{
  "num_attention_heads": 8,
  "num_key_value_heads": 8,
  "head_dim": 32,
  "vocab_size": 8192,
  "attn_scale": 0.177,
  "learning_rate": 0.0107,
  "schedule": "wsd",
  "final_lr_fraction": 0.1,
  "batch_tokens": 131072,
  "train_tokens": 902600000,
  "max_steps": 6887,
  "dataset": "wikipedia_en"
}
MLP neurons of a small language model. Each row is named by its layer, matrix (gate and up: input weights; down: output weights) and neuron, and shows model dimensions 48-143. Each number is 128 + 24 x the weight over its row's rms, rounded and kept within 0 to 255. Numbers have three digits each. A neuron's up and down rows have the sign that makes its largest values positive.
After each neuron's rows, "fires after" lists the tokens most often just before its 100 highest values on Wikipedia text that the model never trained on; "fires in" lists the words (lower case) most often at its 100 highest values on Wikipedia text that the model never trained on.

L7.gate274:098176128095112104144125138107158110144117108116156158139144164129118107104125108121068147134119098161132139167124106105113134114097139087126148123120135089100110077137137152125142096124118134142121150161123193090142145124157128134135130101098157166153120095104126160128123103159145134128
L7.up274:107126139130094129134137100137153106165168118150145103173145161088125137116162123130109198160130138130112069084176136159132115113138143144139126132140101144107161133111082183078102183140144147123166148156131138113137148166115157125163127140134132113140171104110114075136156149067138124103
L7.down274:117145089089147097140149091138156147116121064126173124141185106152103111060131092106125167139124125102107128120139128130167115124137127062138139108111171103166105108150131131092144116143113135161100111161129118087117170107165141128103111101116150127132122135140102103121110110134124138116
fires after: "'", " ", "S", " D", "2"
fires in: "s", "his", "schulz"

L4.gate55:120128118107108114097132121145143133096081115142137165164125130147126130113085116138102112131120148082144091142126164130181100095122163131140111117124152138143142128141109132137141092123110148149122106160135148102136090121158169093132089120082120138131151064068079117118124121136133141130
L4.up55:171160144083154167121146131119091120103141118145132095118119156132113120141119119102087141148073147087118121112187136104155107108073092148156075120112144139156124113117108105141138107137122148103139092155131116113135131126124103117074110156094172145120113143131085157145121141165149138109
L4.down55:143167156131098152115135085063149111125119106179147129154115105139118122100090126128162137140109130115081114133136129088118118123133158098115088073150112107160127087175099159113152111107156098139060130166155145135158085118147165116130139091156093116125115096147077114085131156146161131134
fires after: ",", " Medal", " Cross", "s"
fires in: "with"

L3.gate285:119156155139155092106103127140116125160112126108151146185127120100127105109109131123071140092135149143149143179104120130111098145119143125134150159125140114115100150122118135179152176211130113110117102130135124142115175181187160089135135106178127111115086166129126150135161101147145102145
L3.up285:087140166050124129142129110138120150147169138149133109120138135061144125102091140106144104148130108129145158095122129138125078132117125094100125157076124139122112142098122087142177084186100123145087099073100139134101138134090140122133108094119108115116097124120119183133163079137142108146
L3.down285:129106071101110108136130180151096102096092158090130117122108150167087131108065135108139129154140162113153125168108162105125114190110162158096097145121114177112127096095126115150120134104119111181144146156128130116142083138122112153113119120153119159120110127135126122117127136115182092137
fires after: " and", ",", " so", " Du"
fires in: "in", "that", "while", "due", "after"

L6.gate700:128150125108178118122151135115117154143120086136079167115129098078139077131134123123128129077132137134157100135074114125159144119119096122100089149146102122154118124134113106139147104125153164117134117159106156189143132162160172161144137140142094130146130119151117113111110147110089118143
L6.up700:133144191121139105108147149134124135144143131127130140168115078115126133121110144166158136115153120126168132132152117128099107155108141152112085132169119152169145124148136120099141101125179096098116113128160098121119147072098118099116129152109109102138164117151121066099119122122122159162
L6.down700:159123142087159130122092136129096115098110112096098121157099114156119128165115131112168138123149127119196140096128134121118123126103099120117127109130137140117116125111101137167143121113143107108161127110119137168124149126118127119124184142116094135141145127125087113115082102157124136147
fires after: ",", ".", " un"
fires in: "but", "after", "however", "though", "due", "unable"

L4.gate668:124141134092129127112117124108107124147133086113124182123115151133111135084118130132099175154179110150118166151150164123146113142099154130130161157132125127120126150123118157175141164101163111133112184134095121142124168155151112127150129107155116122150112151127173077135126141128134121118
L4.up668:153124105120089087129131189104105136128122096119118163153104110148094096128160111165141140132122135098148135161093158126094115140117140130161109111124140126100099108119155146125149128157121107094125118122114136109089139155161107114151100111079132130084142123118126124130133143125115129104
L4.down668:096094128098132126098105125135097163129155148096109103113132095136145109169121134156177129147142153162137170113123129152152134116140090108095149125129152118099103119104163081151135155115113150132169134116099132125130090125137150147112120050133101141132106146140066171121112112147112094131
fires after: " \"", " (", " |", ":", ",", "\n"
fires in: "the", "a"

L4.gate428:104149100158131143142126164134112134136110099114113115112128142142107122116138145130081146133071111107111115096141122135079168131087138112133122157117081158122109091097097129113138137167177164101175156096112103107139113103159151099153136102100118140125122106086112123118134116095116149146
L4.up428:131072130131104123117134116120120066119142149107153065104177152140081139087157182131091114134151111101130152138125085125123118164165111092130128114149126125117106118112133108132113144090125102114146122090107176122120100083127107082127128134158088153121096085136132100124149110097135114157
L4.down428:122119102136124119144109148104155058124126166141148114124125125147147126088146160128098085150098128145107132155116096107117171165123131123106105146152099172139110111112096150126106103093140108123142152175167118156132122085158104071144089128129154130116126153144116143101099114128120114120
fires after: ",", ".", " The", " the", "c", " "
fires in: "while", "where", "then", "except", "m"

L6.gate766:148140095119153135154128136146148131096143157108097139155134130098115164177136141158118129128164159103126087149175080103150089110120139086107140111113142161117135162088126148078062099143097115129160127147092116106133099144143191139114079136098115148125144159071131097117096143140153127135
L6.up766:131098143120164096178059111135116110160157149127163181165132123112089100119135144129148142159132184114088083135154121111129135132108106121125120092101140110140105124150153109098099105138150138148163090151106115141131120137123131118119106130119149137147098108115139134126118143137139094116
L6.down766:120168139124123116155149126133093134072104101180105119094133142111110117107171110134088162135131131122126125125119140161180076146106140113077125151122134130156098153158114109152145171107103164129117139144156175096119072149101154155156100024151120131143121150115108117135153119160125104146
fires after: " the", " his", "s", "The"
fires in: "first", "second", "only", "third"

L8.gate48:132136146163102148119122124111156119134114108200090111166146118118100160135121106135118136143127103178114082127135143145168137150126154127140125137124104149103157123138103141139103127097115120136119139125177170130116100128117151140108170112162116130150122159117078122135117140183170140108
L8.up48:142134122106111098120151165097159091140143136150164186173112125133125135148117113173138071117122110077075109104124168139149141169133091101151107096141113147131104143104175141123156125114152132091101156145160134146104116094138163121099124186144116106144120151146129138134155131175163175142
L8.down48:151117132138124123166085132138138099099087168130122140133129101087099104130152131130138131089107111183128144111151134135134108110072127115169185131098118167142133113110124152100100076156068100137104154113143100121137176103155118188094095080128132118158147153122137136164110093101131126147
fires after: ")", "9", ","
fires in: "is", "was"

L6.gate364:135157129088158134149095086094109129110157140129145161084148119149161139103086151177166123105127118146105097151136116125141126144141109118099137132110151127105112158125132121116161132124118163084096160153142084099110141108128122129112132122154159082137161146155187135134107115105094141121
L6.up364:140146149120114180154123100094127087135149137156110149110120115083080125122126148140106150120106137100182105122106085154128080092110135182138072138099101106109193147156120107140133196142113102089139127092133112140134125118102141095113143113158104139133089150128145079089142123101155170150
L6.down364:149136157134171131122145119106104174131105117117145099171111115176150110186111182140125103133124125128114099165128101113109156144129116139119146158120129126130134129115129132135114130137121157117096153149146121080137128119127179092131098092171071105192086160126133134071180120109125123140
fires after: ".", ",", " which"
fires in: "he", "but", "she"

L4.gate865:117102124120104200087168147137122125114117173107099115140137105131119177112130125158113132155139127091157172148145126127165123112104091167129120107125134135131119150144136147114109064098159153106122130091138143147130155090141105111132097076146127156100116105128109085133123087158111142148
L4.up865:133179118143088121148161143143108134141145135213105146117124089076147150137144134161134155113112095095136130097113098133149178103137133168090106188090104131132140116133132177089092143107120132119143114066111129123146130114101108112117125075089097118177148117106122132086141149155146131136
L4.down865:099124125115132182116142144144178127117157133124095129123107136113113097114087093140116117153162178144134113139154141122118140152160106131053139139122149124127157122099149124132133085144120147137149183127136100071127118123117121151105130105118120150113136146122096127110178093119155099106
fires after: ".", ",", "The", " The"
fires in: "it"

L6.gate857:134098120116166109140124121142082145140106104133112144159106115133107142115113147156112102122083144055065161134120160144132114144167136140125121124128091113093108125090128150107108127134115148140139136123111125070098137128109105185155120124158122152136185104122129132112123108135126129103
L6.up857:121133134094083143124140144116120133150143143136099179159117177152133151114115127125123165165141149123093130112127108079116121087133124130104128116147117097142095137145150135170119155083125117130115141104163115067143130140096093098141087119140081114097155061135138124115129138097128114108
L6.down857:118088133115179164112120190122093113170116134121169125136118124087110128106125116132124124140111157145162127107111099140141083104151150112121124120126144117110123147097137124171163111165120126156100135156118121101129150110171155096161120065131149130116093127131128156169103094156121112124
fires after: "'", "’"
fires in: "s", "of", "today"

L7.gate396:129088117109156090139119133120125187172126144156099127093103142126126159088105146163135135156117114141126074098123159113116133181120123086092152100087171136145131109122131132127116145143139151099157133119150138146136118125162104113119185098140139123124157114140099154173126086142152115114
L7.up396:107141160116126127133128159110131128127149118135113156152111108102099124164098117116152111135099094099082163132132096141128114155134114152150123112086109112074141116116153113147086121128125140118110133124069114083109164103120094109110123171126127098140148140122120116105147130159156094098
L7.down396:136136123139132165158136110112129107101148085141118131138150150141109119179138161145105115113164125076113149144124156142120137115181091116136142125118136145099115176113137121129150113131129105147127200157136129067125142097124141081136108069169121127084189092150151102107136141147090107129
fires after: " The", ",", ".", "The", " (", " |"
fires in: "it", "born", "who", "which", "film", "episode"

L3.gate170:168105132159146174111135120165120109105132120142115184097121152116116123117132115116170126148117134152153162138121081147125119104129135090117124107146142117106161130128174114151116123075133128131132121165131097125145165126110113118142118083142137128141134136081121104162146144113125114118
L3.up170:151105156094116140133120106127139171154092111142156141162102127118081120080132107088075171167169147138112135156112139139128157149114117109154101160114120171132127075135076144146101115104132108144140129098109127125124083143133170120170080102144123141117179133146153148097122127128137100115
L3.down170:128122145099113132117132148127143126121116123165145151145155113138097110113117073164140123119166141137087147129115146142123082157118126103169057075146138089117154146105058110125145157137091153167152124141119131076085150134117147097144141145137112129155168157146125163126151157138118163091
fires after: "'", "Billboard"
fires in: "s", "hot"

L4.gate632:142129129096134136127121120145135111131084123169172169141114105152103168089118143139143130118088138120147088158097132135127138131122127139135116103156147128153132120133142128112148127124118126128131093163130110100088126105148107093110165220140120119154090098087089148118111105115100140117
L4.up632:163112190089121179090128111129104099132139105122102120132107145135146161162108090161124126099126140132150133105103159121146126171119123150074157162149126136170130076148138139113131134120148114131154117082154155105146160129152104158140148166155097139140125114138121154121107113125099129188
L4.down632:141162141156101090128116124150098109137140115097148117149142126139155153132148107113131152137121132157174125148143081147123109115138127111065130122146100137154154120096128161149097074108103113097151085116078121104162169070151136128125145117106160100086114098171109177174163084113111116154
fires after: ",", "."
fires in: "however", "but", "who", "though", "although", "which"

L4.gate937:111084121105078159143099131150131125106142086113122144139136140116142123132141139169095091157147106092142105134148091137121127146110133102118085116107172147149129116102176116133075155153134148117125137172142114121123110128131134133123155151142108132146137101148114150134141128128121170136
L4.up937:124150154124115110148111129144123155149121122115120102121138117105146123170183162101102101093124147113121115108086126098121129087115161164097117150137151118107151104155085088119123126129139160137104130150101107129108120172091091095160082167116125112159134112107126088129079127133161127108
L4.down937:104131109096117129121107164136162117138113138158068077108127145121116101133099174119108050129165106145136124158153138120127132116126095105124155138146132138090150153088095120122112132166072139123139123123149110131116123149137129120132088207114147139129081103081157125146093116152106131129
fires after: " his", " her", "s", " the", " Norfolk"
fires in: "father", "and", "wife", "sister", "to", "brother"

L4.gate771:109109115122130142098123144135155157131121121118150140097112115144189147160149097120114154179096109079125174142110138133157132134080139132135160116121139094139108113135115099183119123131117098130108127151115156111140077162130115138149095099144095145118159126123138140091181165087080158153
L4.up771:159131161117143143130165127184127105129123112122181139121134172169150114117090129131141090109124115121134152120168140111112110162113119128136117122094127101112101120125095140135108131139093135154123135158127107178096095134155108137107113128143104142156117120092102134092172137123123104138
L4.down771:134131099119106114118125137123141187150112146137129130151130150142142128136127121071116105093170139158108133127130125112129142154125128133173148111146106096153154121107147116141108082120130183116114118109176140066130095079147127123130108083153125120115145134124126151102116111133077152149
fires after: " is", ")", ",", " was", "),"
fires in: "is", "a", "an", "was"

L3.gate781:134159105156138110132159139074122132122123123087127100111166128149139183115147139101118123101120111134131124105130136107102121132146126117196116097087113106048128127111157098136130144153116127133093152094125132135120129137107109109138141131117169099102139158083158110154107133162111115134
L3.up781:103142114123153086116143117107133143117170139104109118129134135158137113100147055125105169113182107078144141127130160118128119151078109122143144179114115184062117131076092070106107143132138138134120108128140137093133141112088158140100125058120146117087127168128102129153106144165107157157
L3.down781:145140151150106149112165137135129115073123079119152120113099105096167120133047129120147166079140126116128104164160084129118137076121095098091126104111162149115140106089148120101140141133133130192138149165097095126153122119126148114108120063119124093121179159081152123090145112108130147147
fires after: ".", " "
fires in: "he", "she", "drums", "drum"

L4.gate423:139134138124117118074128116105156131147135168182127148108119119136192118103155145120132090144090117130139132096107176130154139103119112086157138139104123125094091165140125148112142074109127149125111111088102128142149081120156117080144128131141107125102136121116096121092113125113134125124
L4.up423:076138138131142132144106151078137059147143125160138113160097157157114119136087102145115122142163144173164132141108133081092137154118132151091122145128114162117140064115135140105124093131147115118145151107098123132149166106136113152111110148081149131114129102075146122108172124129114122122
L4.down423:151120147082107090103118112116148071117122138103158145109121122152160087121104132110114118106118104167103113104156132139154117165120102134099081121092153132133102153113131135154163095120135087093148134132094197133175136105149129157144105104126072154146147137128117122121154138123130120141
fires after: ".", " (", ":", " that"
fires in: "a", "one", "per", "an", "another"